{
  "n_layer": 13,
  "d_model": 192,
  "n_head": 12,
  "n_kv_head": 12,
  "head_dim": 32,
  "d_mlp": 960,
  "vocab_size": 2048,
  "activation": "swiglu",
  "norm": "rmsnorm",
  "norm_place": "pre",
  "norm_eps": 1e-05,
  "positions": "rope",
  "rope_base": 100000.0,
  "rope_fraction": 0.5,
  "qk_norm": false,
  "attn_scale": 0.177,
  "bias": "qkv",
  "tie_embeddings": false,
  "parallel_block": false,
  "init": "normal",
  "init_std_qkv": 0.0315,
  "init_std_o": 0.0223,
  "init_std_up": 0.0315,
  "init_std_down": 0.0141,
  "optimizer": "muon_variant",
  "lr": 0.00265,
  "lr_mult_qkv": 0.7,
  "lr_mult_up": 0.744,
  "beta1": 0.93,
  "lr_head": 0.00813,
  "grad_clip": 1.0,
  "warmup_steps": 200,
  "schedule": "wsd",
  "decay_fraction": 0.677,
  "decay_shape": "square",
  "final_lr_fraction": 0.05,
  "batch_tokens": 65536,
  "seq_len": 1024,
  "doc_mask": false,
  "train_tokens": 554000000,
  "steps": 8454,
  "dataset": "wikipedia_en"
}
MLP neurons of a small language model. Each row is named by its layer, matrix (gate and up: input weights) and neuron, and shows model dimensions 64-191. Each number is 500 + 50 x the weight over its row's rms, rounded and kept within 0 to 999. Numbers have three digits each. A neuron's up and down rows have the sign that makes its largest values positive.
After each neuron's rows, "fires in" lists the words (lower case) most often at its 100 highest values on Wikipedia text that the model never trained on. A number after a token or word is its count.

L10.gate156:514563426469458477563551467624533387445547407397485544434541453574504539462515470491525585576552509459478558555499388562516478510501510521490556509509532442426504562500486455495468461469649427460559398490442520468548480464518397471488571462515533461523596532382548461475501523524494462431489529468568531489492471478509601455551457561489459497464563543434548602532480489592563444508519
L10.up156:466495485498489518524535520590528459509489503453494499414368494524482524478518482501552478499497548487474509498565418444516454578531518505483515367465541526510529547485510586595539492533413420471577598509497503453481494425474542515592587494488488473490512454454467496513468417452452453426633448512497496556347464618531519423534517548548546472520442434495519540493421561499550542552448
fires in: "a" 70

L10.gate7:583515502503511481525459484405460492437594470526410557553520536400482460529500459458546488582532500464546405510477486584505438581537540497473533443461489501509498434424467566406531486565456503538478457505466506490579599520454457481504586459505527543544417452415470499428523449522596494547512542518501475544531563462351530461468532514550513441496440427567476544498452544528544528513536
L10.up7:450549457500533508476519445561605461492547468516419438508510476523508440511507478527523411446448480539460504519531482478398590462528467494492514508457505423522453516465563512480459549410528491512501526476464599582514442430491576421534428441366488495480553507493477446494462550589536557454535495584487573484458522527459543465498540554563521505476504594555501512540601487543520454581474
fires in: "to" 38, "from" 7, "can" 7, "has" 7, "have" 5, "in" 5

L2.gate487:493503504495509512421567538553549485490412469560351513488564555517526559525560459491412436573584477391491556564477506516552480487536532501479542517576489521458510493479512525522491541453487535525430449497506487592525419467417453550460464533559413532474530447509494565453571504415490524511552531519426421403547523438511544497577552534578478425510542409398473537480524567542540529508581
L2.up487:443511472491493501437549517531523501527456467576316436470524515543506518579603512532452464575474411456491590559437519497587522488546526464523599516563486515487510458516446542526558452433500574530418440491480460567549440500442470497420509554434405517474533480517429546413596510456515512509465591457475488508519495436469540505549537550562435429506573420420516540512558522540607551502597
fires in: "would" 27, "will" 14, "may" 12, "multiple" 7, "could" 5, "mayor" 4

L4.gate211:488524479505443531505490465547489441486482592546441537500471467482664517605514553542523527409522545477491514510511450506530519610431490568496542485471499537493505420563487473545489473510499617374538453417423453524505433428433470593507497407539518509483541546427492497562519567536530457573540456487565529549441441500515472473583548532472467476529550578571489452506494465435526391556523
L4.up211:551661460478541482671559551528515451530458547530499560554505495507416542546546504533502552467534521539555525465481570493525486444480565542593424480384421495532569387571441499492438544529519471503534497532461504523466495492544486476436532472482522536545458451469462445521528560482496525552507489537519586508495524478548462424493568548540456490515542567553541498514527424523433432426415
fires in: "with" 16, "at" 12, "during" 11, "two" 9, "when" 6

L2.gate843:504551570551517474518553486469479533521529538602471451512444462483468473539433439500497507515548479520457394489484514490465494561592515467368456467554510550459507441517524521523546469486480548488561482510477531451422361499539534525351482469469548499473444568552506432632500492427416411529523624447532509507552529515491500556538569414488501365593555534520494529518447519544474484600472
L2.up843:513540517520629485500474529558432576480504538535561488519532451531496501542429434526607572543439554492515396403551552501503534541505545513491459474628548493445487517410543560604494461517475564451523464513563555452458397570529428496403423514528467589495497527513471495537517595510494414531500579525532507505462464561511541608523500473456456458517565431558430520514405491548462540523525
fires in: "10" 57

L7.gate99:556549445512500464462492472542427468528482437522478517488562541512465507430528410486443541555531482418510483422518511419491552496518593632460604561564484560535469406543427433478377605462598495517478513573424528451515486451540547469499494487456419505505506602522511460563546531494461501579482536425472482475510440478473518483504484539390496450533491467475503539562608473495602445573470
L7.up99:513373463466604577541576552540465465487551504550443488534438524583529468462476401445517462525485444456531569523493476452529516425529562531486556530507476528445564543498475419457542538497536494535449488505430561488542573506530548538503518531421547497525520565585577542535620543482533490546461522523485477555456495498562488458532408492432508502556406486489488495515502387516537555529582
fires in: "this" 26, "because" 12, "one" 9, "each" 8, "an" 8, "that" 7

L3.gate459:475511485528469503473454470399525471540551456560527508544554501438507517499493470355594442515456589506581461482597437526501496475540504576506535499580593491355484400418488462434497575500437500426465493522430449464462508536447444505510516509424528499503573616510451531536467461475459506451521501509509492502570477504586522518447459565523553548511480522548494507536465527478449510454486
L3.up459:469565568492440570487512507422462432489537502484449454463481556553492528519439547456502533511535503442509498484509519505543437557556471515473533494468450419490583509494518575452563579530463534522454487535542482455510494551505502514567544522478472554595510526437536526556520547439597420408497506482431494410515443515539504443487513541526455550538504561601555543448522508563546399577417
fires in: "been" 39, "is" 21, "was" 8, "subjects" 8, "subject" 4, "be" 4

L2.gate620:521494530502598475418529502489463492436579521512434494565526538485533537544546367476491470471492526535502602400503400499397413557507501537432420601466379506525434501550352549445459537481418483526523524482540523515476478519516449531543484438524467553486499504559548462471498487484481492584442518487569471557542487540496521518562554571416502547561495460518527411497518541506544452513443
L2.up620:453431494483528573429621535552515471503452461447442461528465580579622491479510421492479469500537449530506497439496436400398473450520458547433519686422413428568456458543399605448476505540506454545476571462508539476528495496483456591611530520451558522515545467485510497482490554472536494484502438488510487482516476548503455463476458507500464427528464418527477489418470491493498463553464
fires in: "took" 22, "take" 9, "takes" 8, "control" 8, "into" 6

L4.gate911:549439438548523594538460469568371529491496584429516490532459515536457444595543423540523538549457459543500516517525511545481504467564526402558464470480524424435487462442500485408587468450468578470480452472477466517533485539440507550541505495460484465522515541455567512489537477559586483420410437531452521440475458502486475483422563546479530506622405364522477591622466487601624441514450
L4.up911:524504478610547444476599566473517533508476448432516546449414525506475514355509486600504554536467438438507514509423485614458421475550545459464478563420489451465522560505482426474461520479338415401527483474514484504526534487498519517528548506561494506431450477344513524503457434471481475452467517486545528461423458497363366520546485438447501515554493526430522554440585538506506549578498
fires in: "israel" 13, "civil" 11, "railway" 10, "graduate" 6, "railroad" 6, "graduated" 4

L10.gate495:510463586528575552552436493514523524506512480528452468471470537585545560460539567418484479482541560429525462475494504543473553564618584449481550478515577621495507475473394478456444510586487527541375509461474493482530429489512588599524467492516491469445512528505474488464446429530572543480529525528485449452476523502357587498517494557427550443513484458522583531563547470574591498538530
L10.up495:453454555557501615481554576533447466577412514539547416480507449517565472524564516477556464548572569522547523475496493633392479538552539581460513499490513505524571499455554504501513516574483503543442567510483545492577441526498465552590465475439459447505579575538491454564512467461565379514583546411486481410583524609502453461559537492515525457594546439454449430520531392476505449496512
fires in: "an" 68, "any" 7, "anything" 4

L2.gate771:459543568552542581440462424458492483499431404504425475520579460473412558451411468502527545493475438575600430510501571538465420516492552440548506534454563508455491483509517525468578599449439440538489568499476502538547507494605462522542517571495464574436535457506426516523513584465513503574420482510538461517551434492499522633484608507487424487573425412465493431452487522522559451451588
L2.up771:488508581546507512470500476508551425505492402629458468503453428459523499533489477525560543474532395492509439513504469543491502613502435403456491534449474513424508489454533510385553468503451536563508455560443470460470499522492454506533563417505510591505542551504467500509605478445538499442540479539494535528395522497531546606465429495580481471439456443399375508451511462428544467544474
fires in: "would" 27, "can" 21, "will" 14, "may" 13, "cannot" 4

L4.gate767:392537473509604415458540522535513471531453485472402429502483388503545556496478522403524447475400461489376465524575496449527493580484470536523489487558482474503516457571456492424478403446409544452548451465489453515494490520584577558572469576498533472469471532441525455426513464533466536509566489463624479528448492416458530453440541451490434524428542456575530489454513410509575578493497
L4.up767:470453543525595499441490498495446526507448511518477460447532402524557482490479566493483507485517592517434521520571480466550488541547552526439487540507498550498470624512500515498517536510523416452577473554569509499510554481461447529474453394538545541469444499401384507542488470506501370496515596487499537509500573501434518584469453498443543497438416573572501458604483599493547449480506
fires in: "which" 24, "often" 8, "it" 8, "they" 6, "offers" 4, "offered" 4

L7.gate615:601486519509597491474527498482579509495506517474500476496467436536475562550446429459457516467563523425574584523544456497571431506591563424426536541614459558464417546550478462502505455481515493436410453530471436564533469473561485504509574458553405533546554437500484507617511555366542642519413514481530452552556452547463588505460548530440487556468552442451575535606613510486400533503532
L7.up615:551494572513565447563545413503544475517473442559524478563458407484551576534453557507435469529435490449456591534526443450611576497544539447488514464538526584489433506512420490521448429507515467504543582499464474463470500431503452512544554488414490521456558588508460589536545481502559603564411555461480527544434560529455455525515429470377453572543510499494507588551464518477488424532555
fires in: "of" 36, "century" 7, "sculpture" 5, "studied" 4, "joined" 4

L4.gate52:531565483450448524507535439544473424535454400538450449526425489451516472533499545513366426553508554465527450539453513540459549485465427473487501451521504579496513485461552600518500524480576553451569437546516507627507505438446550522493551544532497397429502528434504505540544554477484382510449554442446557495469415497555536429444552520495462498557552498435492536508442568516517493569425
L4.up52:518534483493518494490481476563456414550375503515526499395491479462493488451568370556480503415588426450475529491491467603480467550484603444578508645588476583460439514443511554536609493476488486528583502538493493512538558595505501526629529529497575383456505575446394537533472550545470542523563463503540521465506445552445516591491530479451514569520534580526508470497507464433518471541376
fires in: "such" 26, "of" 18, "known" 12, "these" 10, "republican" 9, "scottish" 7

L5.gate55:574474521463406480578499511480544575454474566566515562550440584575478467606535587462551411560471528465551443531428468519533587457540570493433484504502523514492490600488493540519565454577568525489586443480532382501497516519458500473486431499421578462446595538550463526548551493527530498538428525454491376572465411596475540483415549550468528472626476517499515530526485470470467410465519
L5.up55:535525574459396539540453531521525501507436424495451521426531485479514561504533473575563509546465556472580447510462542504459472487507562469580529537483463554443371541478523446418535486456492621475497445604524434453494607506470522514515470469511512519561534484535495552420478467487489478591639545538458448465530428477560481586573499557585537570549550376488482506486371441516522452491483
fires in: "court" 18, "chart" 10, "college" 10, "government" 8, "courts" 7, "market" 7

L2.gate317:449546530463530528544574511481534486498513587526446535493509464484467438474489547486453551477443499429515508489493539539497472503565397486439490508580441498488492478465514444518507477468608478488529518512548491592523502491415449424517555584538491501439551490546363525469532328544516571477469408478535513537484528517637552517586505542497421469418425395491552546478428393417501490502539
L2.up317:428459507527497473555485519520570380484521456499489482507509385475427426511437580490480578509523471417524452548534505525524552464525401505449434541521522473503468503521536315475470557451539388485507500451506446496583484496433515438541565519515572454522542514546479519541502364489456539464472478521518514524457534491538467584507522547415539488487425500552482572417418432447468522511493
fires in: "born" 18, "members" 15, "member" 9, "ber" 7, "children" 5

L2.gate84:434426495573524519449522518404585520517498534442573508433509462494502455503500594455541456451495578429466552513509519502568489559546541484469487493490441464478553532500519579507523538554437387422540506423481485413512497477535614538502527490402512485525478477505540545531496582517434480413523537614454572504554568487425547542516508316491533460532522552458530528496549551497486555497481
L2.up84:486508427490400427547495423526500503570459513537449513514599469416506518500511478492394429547445494402497435508530498523554535482486446491478455555508538483405438497521442468574496522411464501521519489449481479537550362436481502511507537476478566499555509510600577519490521565482394527498516491524483541536572496526492537497479448463490572520527552491497498530491463520428599506544537
fires in: "an" 55, "120" 4

L10.gate898:514513548548563426429493445456546492498525507463454560482460446475464549512422469605466497441469465520521454497506469491516518451633438449561523446501453508423552609506528530465563471482468466473499503486492594525512549642484447448543540543596472589540460458500482561504451484578592475551432556505520530584552463448483468500505473541505492459485570428525413493581559480574485486431432
L10.up898:525489409501515472505420499503442560585504475510390503452474524539535538511520464592431517549437615512494488548546411523550539518482553526498468413429571518431605578570508474545472535484504613426534536505523479496527481469494414464570516467492471483584496444489500469476387476511489493509605465498458539586507517578503439576587512485528581505451487441533527461483550521539544478480416
fires in: "as" 28, "of" 18, "in" 17

L5.gate815:493502571581423492524565445595531440506579486536371586479519447579511552553443443476426543526490479518511466642455532521481481489513411454585515443530525488396468410508558454501581457510439381512562575531561493454537469523502562508552510439473480493473460548533587486441476378509441513475462563508565506478481609488410575454455496497503518475457530515519515549437515459462527447524483
L5.up815:545439538470495464423588434472549499499500574510450549572483539501423546444518461491352511521534510398442512513524448443497514536535528477524556505541597467436460498410462457518550543584518473504411550614420464524397531493494542511531580429408425512474517577375499414474626512512394521517474541457539466511474558461485446483564525484523536565502505552483463535565459437570517513487514
fires in: "guitar" 22, "goals" 15, "vocals" 10, "albums" 10, "drums" 7, "episode" 6

L7.gate541:547447547481593470474540539419529457527386474534599448459505406522419560475511425485473518517499435502450539507525574588486571474588615509504473495532492490413489500566514443445532461450528520470519497395540465524356458644553559515540510474505506486482546483516449506500481493466486501464584517511604458639551484472429532494556462530539506509422574471538569476501546550495500465496538
L7.up541:520637542505485490501486411437492475570482578514480525585510523566514481566512488525563462549468440518457512484503490576494578417655573411617485521521441529474492486461643472465508520471517390577533456394457499465504471482482611437403501444477614457537432458516459471432523509463517524509531566519560557478624475552536450463503478506450529498491501495507498471520486515480548466580542
fires in: "of" 64, "main" 7, "often" 6, "the" 5

L3.gate323:538519458548531499510475490470431600561514441536521551541554516532550577421454558540428559496536491451562420435543492488527444498599451527512483477501470509531454485438511489465489533469435521449459448599498642419461462502537573513488450423538515496554501593479427560538373612431428497462431560514478497480452407576446481479470421469435450569473427507514534486425514585457493444501489
L3.up323:480520536585556508475566575464532535472574462546538562493531482554484510462555503575564526503485498461499515622559427529471508472483555442531460517538537481586553627576492520544478480512559506426464419474502569456507462464555505411569593463490509611620552460568439502553469501547509424524519458489499500473502621578547499477564431512468549441467639429504513430541453519526522482571530
fires in: "due" 14, "however" 13, "but" 8, "couple" 7, "continued" 5, "following" 5

L2.gate408:442500423467490446506446468512494545429579549505474454470471381558501521436469456463466457518479594482505515541507443499373542496529458502533439472546469400559429536566553508587496509407559523474518566508489416506475494554577468479532605442597457506536438611495384506516460522434468452443468578510503480417449544509559484415445439421572523477481455449466484525458550538458508496476501
L2.up408:434596564555520457476478532460591448483546411493406465474602447490500588474437456482540484446478456533495598457527488536513535535529565504508438520506473413475392504471483548574396520580452486446398544497469549537476488567502568418503583505473419505506418434572454541602525553504445516470546510450599548524534555491486612523534462469558538518575430487486533555487499538529532512458506
fires in: "film" 31, "album" 27, "episode" 8, "release" 6, "albums" 5, "films" 5

L2.gate912:516524484544456542539556519552490492549523528447513519432535535604609477553562540499515477544629516456649473530528523531525530348537369531528534470555483497502528512488558575457590504519553485575468468488494474470465532564525482461553436493568488504397552514427553452474474459496500435502480507564583499437499452571449454561525472521395419501551515509484443446450535559553483475451513
L2.up912:440532440551483473554440432511584531515509506360530512444521493567586554491524482494481418479668539517578480508501447593542527406625437535517533403553522431519488479537524467408532497565503507492484511495532500554560513537522530458546477540538418534463586530447493462467483482526501519452466621512472486530542493534499511585464488517489491501524544433458533450413438541528505510518532
fires in: "may" 21, "december" 20, "summer" 6, "appeared" 4, "appearances" 4

L2.gate464:441593524498503485564462506499572408476521488521458489473495489439547402456605454480464533520582522502556519484523448471449572556476528517477582405425507480542498458418359581448550512536500562460507430458482413578508487532506485480450548460494561501368456467494509434530499586457529559587489470499498506480500505461503507536520478507505472494478537412511421478554440505577499445487421
L2.up464:510501498518434556425516494494532548566452447501444512546542487472582464420622445493575543592478555392550558557435482453478590436508594550485578478435517523524481475496506532499464483501563536570458533575501458491513495523579460523390533497570527527464445466464524511485550524520527514529491446524508458511532514565506510559534502476492423564547473455488479512596429571537524454469516
fires in: "to" 45, "would" 15, "could" 11, "may" 9, "can" 7, "too" 5

L10.gate627:524457501466434458567465475534481530536563560594523471475454501532509511406499477371586567487551474460536515450488554543553487453599468525495519459501487567436505420357483470420452475482543447521509492503516460595503481519554475454571434426498506531515460425504545496557427599412543436472522512467491388552556512522511501456505423472573561465536590521528467423440466448538485533562388
L10.up627:449635498485430453507562467506517419468503493513542591479452576508560516550507622496567530516463600322527469533486443532498574524537451473476421477463578500489488419526428467494566497517473559479575547511505397591579517510488471458506531383422484527456508583519582482526437528540565553448452471412569488562469440566448510559517529568489456516442471475546486495544521494472512518480504
fires in: "was" 57, "been" 14, "be" 13, "were" 5

L10.gate567:483478505531568508539539449464495458574404541455499495524520500548494544569432505561445577469487447664518509546545494511539414522554490465433526470477545534441439504605444393498499520425490446475543518531515507522518517542539373530531533641552511542504486471439450517460457381540461555486484497503488422421457525500505460517456482597437461494456479505485482476473481460508524505438526
L10.up567:519557554454544498462457445433434515446488551478516486504494479581442458572492508511505504535497510476474439626489443544519485464590523506600435496471477500520457452428518481478439545585509533457533516410547519499485490587525389489432552418489494462470485352489453535488478472477385551411424512508511463544533513520426439453520528600486533427559501526374522543459551484501543518522426
fires in: "the" 49, "a" 7, "albums" 5, "for" 4

L5.gate134:564494595540560466510523401540525492550568507484464556512558433542525542518534463448420518535412577485552519556394464405442542422593490461538627425518523508575436529499462455466538516490533563418532451491546515562494531459643504524406541527482481547504443501542546521530584559462612540463482551510508474430606462597530457417498492512593412600504498537527469486475435486552527429525473
L5.up134:571398546591606552455579475538569474584387548442515513501526387479413543556525490569400583504537511568498478480499498517509471466475521504523609498432453549581492501485517498547648554491426517456625500531484448507493536526518518503498492576514503429450550486478521580389466514462507478469507519455510483480491534518525484521548533497478431540556485422573473489374534513527598507432488
fires in: "early" 17, "replaced" 10, "vocals" 10, "premier" 8, "religious" 6

L2.gate715:508464501469539478539447528432527476534536498549506580547489499554556454499546535567563485529497473515422450487604593548569554535535544500500390485522467583567455416415473533519505483536460478533450469497424505506500537568520485630520498488452564484575500491544469582522451503509513503500561611525514488536470451417597588468529426435493482463499447576573510530507631478418466554409472
L2.up715:501577549481542421504550590588420452517477475639422482468562498591499550460531518444407542489489504470568514493538505507392442526468519570498514504536585468479412492528398450531493440556523401485490509524525329561479476452560593531484554489527409374447539530422493505462472480514461585567499528556519374497528471431526509481528511526512490550491475551422496555519494479529464476516572
fires in: "side" 18, "congress" 9, "strongman" 8, "sulfoxide" 6, "song" 5, "kong" 4

L5.gate539:478492514521536545551539530505550468495580510435440564538464504534581494505445544605520472479518507516569508472504561526513570598493482515415570485525596395422467500500459482469432580474522501612512509510452477504596456485555473480583509607434576542467548487541510501515503403534506466440458473595473569498479559476493411530547476508541510495565592492462450458489606489426513572482503
L5.up539:506505470577449399529513562482533517437459456382442538449387454495532494489534470531429443485572545553508490489528445430438518513500483445588596462421433568450470559554437479472525506427535465550578505452397540488525407578540490465593496549500429502495539380592591479491542456551497547437485495539485516440538441494462538474394490501485424471492491481509508527528469558493517540486550
fires in: "december" 12, "june" 11, "february" 9, "july" 6, "august" 6, "january" 6

L7.gate202:562549520537544636502548553544544503466451513495539539566482423426577492492523476511428491564465500510494522483544501521499527494564493476445486491541554567511421487420498492476457450477538599518401432500460480480369433564433510438480530484467524429464370442452503591594509530536469532525441570514495521524526509445462531428518461502527531379476551575507498546492455616571598513470508
L7.up202:515518525507497540398439491453519537491501521515518449574619479534486552456510362509480519576497563460576540545469473478516483479513479573526452526585458504551490534429498474501505500476466559525477448528430444599440494451530478453533464550376598435494449470486468511608526481491603505493510505530519493488507471488517562538423468511600580509457451554402496487513419487549482483501466
fires in: "the" 44, "both" 17, "these" 15, "of" 11

L2.gate685:330493539483575460451541440531500496452460659496504453565469462491512429534423534440441396500471461430463509422429530443531481541446408572517501524482432534609526525469429512444544560476554603532469541504514493467479540613448497521457601476514507460497419473522411466540516444512490479476490456456485466503458480527480577519450544544510462452571517538524458495525485481517493511480409
L2.up685:422452509493519470437604436542557507487529528446504491508465589491446478469505588508509396390441460497515477433460522530483495497518507545485486544527388551582509466521514455433430460438418597521476543495488452529439493491507515507529464433488419494479488585458524462518524395520566581466505492467515572577438448498516569450465534487523492454519455543565498584581533443506480487443491
fires in: "school" 27, "members" 14, "member" 9, "households" 5, "schools" 5

L7.gate381:586536481495465520485499442528464447463541538533531487478511493610497547530504447499410553413513517424513413477494517443413507464441447440462504549587522490531465550525557439541593519536556438522479400451423546560517579486556514538507562443507515495453599470574495655530476488430564489436522519481476572565497485573438475340437539456593502492429472484475482500467588500496550421579448
L7.up381:474483480501485453483534508525407522549565571541487400583494492584472568492517460627374552544501564469482456517519446482403467428539556491399451546575512574531516584534565535451436593577549484561518549527435566551473505416425586546580523508480601518495563562542441519525465480447506496537590550477497591554499435570543518438482477487551532511447532528592533578483496488475533404472535
fires in: "of" 64, "many" 9

L2.gate776:408450508561486486447523546490458514414425510482518507447550532473525527470546481489584514439474506523608431495463537458530535482458551589484541604502429497440515490578526534414446499429539469502483466433450483531488598522426474619506496466442613527462583429443513439617513512601482623439471369572513455502476477548533521541470510463494505504410464527447439508494457522518593462465463
L2.up776:501462437463516589406574478427484423472503401497551429525549466484545510491523477524556475458485526547475480528564469497506459494580429537400520609461444494469468387434495654475561502471360480570432414473483565493461484486438505486467582462553552449517527450462482424517538459518494490462417475516500562558553530456503515437444527563536615434486555473495428554457534481469484560528430
fires in: "by" 32, "from" 18, "took" 9, "across" 4, "ground" 4

L7.gate322:536501564477484560485613480553529524479472507417572510577478499547546558559521398457469539497516626500451519482449459448559513491542507377443528546521479468401520499508374497634588513578493392533488534489408566517490488428462515489562519459579484458434510489539438478485541449420534503565408510498512532516432487465528451497514552526460500479505509508453479613492489421545500501512532
L7.up322:496490453589582544508517475537619556500495454380487585584485571554412475545473433531434397512452529488444498542544421446534501483627509451515479506578481499468475433569456467551522467514499390399498474543493561491426524490479505455512504473494542462339388512506520512530480504448440452565430435497543536490547439457441445526443459485454495498465530537486534568427502420518495519491447
fires in: "music" 12, "guitar" 12, "singing" 9, "vocals" 7, "racing" 7, "bass" 6

L7.gate887:437557423520584561488490485468525603462560445487527593537458499478558418471498535509445572500550504457549557525452524495524528489550572567517446466519435583397541459562531608427514443455469432427424518405491510461536537483487434505508575490591514538420546476479483491577535401532479430497435503460517516523448519465480503466459508453494490498522459496511544522468480568502532536555611
L7.up887:597492561410490486522498517581534501469406531486428464531522444545420574564531576481452457416491466579433514428516507554567464558527488459438547405477514442498539459478419627529528430438599472439547541507492468462469420482484538577490475570463567589494570568460553502471520461491573482498476535578527527536468563550500568451527439493453475434560473587560502510404544495490541542461508
fires in: "the" 55, "a" 8

L7.gate514:500538480498571510516478515407488513495490470556441442614586488512512493544571525476545583506565529382533467433410511544468563483573558486458531460536518432532513492600540506459535474512479503541589416480491427523505563479533526637546398403446564545537444555542404562587492516465493507518535495588557499449555423477489560406439508521507547517422541474537560450482466499453462458403500
L7.up514:579478524493534567471491546406499510472479497502556496542567470451390565577412492451545568567532505412514562444508463515402508508645458533469464456562475483580451563505556504521511468500517519487544491527490503493488499549441534557494454506551555482541481518501466584580442457503592458451525481504528526393510568483499415477540478472460412514484537569501547509507526411509489512582460
fires in: "of" 62, "often" 5, "which" 4

L10.gate33:450518595498541402564487533475416550580489554543420540617506496463478528497488570410473475447457557552513495515485549566581492563400540478565522490496541439498577470422480437425438580556509473518618471380494492604472417465492531413517409507554418395506604492493566523489546543492428421498534579486535418497439490481439552549453496471513569517558460421469522495468455470537508516515509
L10.up33:529619590459559599505541512469492452526466428479501482582436489547559466539547512516434515509500534407467518451607571501505532478553534522514446493445497553422524570466518480440429523453502540460441498511519537526463448525475514586573603495391597522580513531535569515493471528529511528518506444512493492538491571493518403503475441544488436507487529515551513407601596511504522415574541
fires in: "an" 52, "another" 5, "anthony" 4

L7.gate454:424493512430521564525527526466496569534476599459506588545529543481590509434509527590500453425441474556586486593558393510436553584538493490498534447548492483490459485495475485498511439532462430489469565553549520470485515575523512520472481519528450547461498521597488560559378534496552463465551517497542415424594434608506466494399452507468427527601557498518469471477425453488530527585445
L7.up454:446534416515461532492527503494411511455446540504486522495470555500574447422520409472548506524507433465503521617470481496461441455468449465479481500530496566614526513528470596542479511514529519476529451566510600428533440494373510485384472457460480544528465549499575486595497499585421501584426468562503526485391518477455527540454401584484470498496390435558549553570453421474549430571481
fires in: "however" 18, "this" 15, "soon" 6, "subsequently" 6, "following" 6, "faso" 4

L2.gate672:408466487492461533549534450360332557462476419613500602475506435492425523528512469459550458475469617587535414528502584544474411513533588409533574568474481541541462563577526511508502579476463488507573567454540481519522458532490522498536618443571558515545537438542536474487510478477507513515544535503563470512498465458517490455459487537577445485477438486429434453461464518500468513513459
L2.up672:492549502473495462475484415524487517457447492555550413528495470543413467479539566562440565543461429511494531546580566533530451542516503601438534474529486413534514484493405559565556457411486472581451582476546550474490441491512565571416517578527512472504531529504425518524424531522416475531480559558516444463579479515490446556469456465513531502542573485498488546485584495559564514515515
fires in: "system" 14, "platform" 11, "performed" 10, "program" 9, "programs" 7, "orchestra" 7

L10.gate246:506497502578518641468492509428480513587491523431511502542409490491493431466581555482476451492508590477535473487493503521503441496487481457419458503480582536503499496501407514524446490483441484552412510371483506632488499412482449489463458637486559566563452481572467516540477500566524464546536516413494475519569524500477462474537538484485483569537448494527515489467518540517467471574419
L10.up246:527504452525522549541472479464523557475569542482462545507501502525404550517481460440593408488382588528562567443527556462529476454618559495457623512511453586579509493430403517611543487497545538572457490561407533424509515521526514549459489497534486436577553390540518533564555459493450453550402437469423568527460585502507463516497534500445535544520526458446408506539518454469512447528521
fires in: "an" 61, "any" 10, "anomia" 5

L7.gate218:418503491456428515486510500542527472471425520536563473529443488561501472484606601451524535455462417541490525408491568644528514565491515469485555465498493490518510511535520557513507588553556541518470422436488524556493471529423510476453472426523557446428409559575516568575505500501567484461387425482480502458441478492491456439518442476537493571416492488508357535537502452482545498435502
L7.up218:453417543429472518456530590469490487525573423508554480476466442512452466485539494484552473509484422526552588443581616508465510552531462561520559486466511503558452475467507424532488517479548453561467535507445487483510492538437413460455508489485453605552542504494459483496483523493394594610435504602525489456470485468546542516534518367426555552420510514477370466494472391435573507488483
fires in: "to" 60, "would" 9, "could" 4

L2.gate520:461493520497487501444445478475491465456518517506480508410459594488498474538508521480388518489438453585453494436489535516594560533418496510516497454558391510424525478378521562495540526572488444496419492498554520615525519528399526569452537469607532496497550482499480451467544485548462554529556538486436526585569536578491527492358485460521478430469558511462450545529531583393514478453449
L2.up520:492453570502562546440505572460475535447426462529426574473444545451633477485358510519499552541499519472507499520502441476574502489545511456579413499459476520424509487475437470521533450543424482381505447500423506579526509502434525518465523432555548457429513423543535516403566465623463569528493453541459550493547491571511511519462440466490586476429541538431504555476452482526502538501462
fires in: "their" 25, "city" 8, "football" 7, "her" 6, "your" 6, "town" 6

L7.gate486:440421511533506632475507460525563572497465573486452556448517472442453510620499457504474479510543575465483490494480524495514472482444582496436586440456534475421489546406498522523502481564502430536465534475414524482534562655529505491548504490538628530487503538590452516499461548499563551465617509517375542592519522471437511406425422472498531536453499624546517581540607475465545473523509
L7.up486:504536521527403588444594495438438578550381520434513563546561504458448484576547531421420464599518547482478492443465529500500548487483419449512557499564466395445470561487484520470577461529500475503496579486444499543481518559508492499554528458546449625473470489537533442479546530525565496526487515467491512575479620585548451581494503609510598524475445507543508566556505444531538488423453
fires in: "from" 16, "of" 12, "them" 11, "as" 5, "municipality" 4, "probably" 4

L5.gate344:484456412601540382525509539529489468519411472570448594416622481493585472450525445475495570526523474545431580522535477430457589533430520455429526578511520464507539470520584445465434563514546514565528490504570481459532487448458516459484394536452523491511500455482589428488561523534504534591572531528545509580446509607538571503576485614512587459468512497492450557455567516563517487504487
L5.up344:513530541482501527560511454471509543572478544559423601572503455533574396430445532502477547490510450483528567515520484342517416490513492479520529471445504497425482509519523466474491598550533539471490511515431487517545447472518488560515523418538525486439517482531635433469585452493521517502587478558539516472412451511513470442582600534550620552554422529518482593499495461538455383399551
fires in: "during" 36, "at" 7, "what" 6, "career" 6

L2.gate929:470474632490462474591440501403513539474500453505485582476534501519499484488422536471399484554468532581529479584530431517496496557446509407515506530528476466481479483451522512438453528531469451403541538571526420556633419533440613517458460490506439503505496498532532449622574507495549483466523484582426533633501502493525510478529474491506491510474454511442469643510508570435558444493439
L2.up929:451493515524503476539482463491535544541464465529587531516501507492584586541383528442392454512503507523568511506522548519591458514454424497504359554516620471473438474513430495419583550517561496445585521553496518468561414481555511540538383499486518510398496488478514574586517462473630459510502512529561532633503437425478534492565450471429471500523491546510472453507536487437529443538431
fires in: "education" 20, "gold" 16, "educational" 5, "agreed" 5, "degree" 4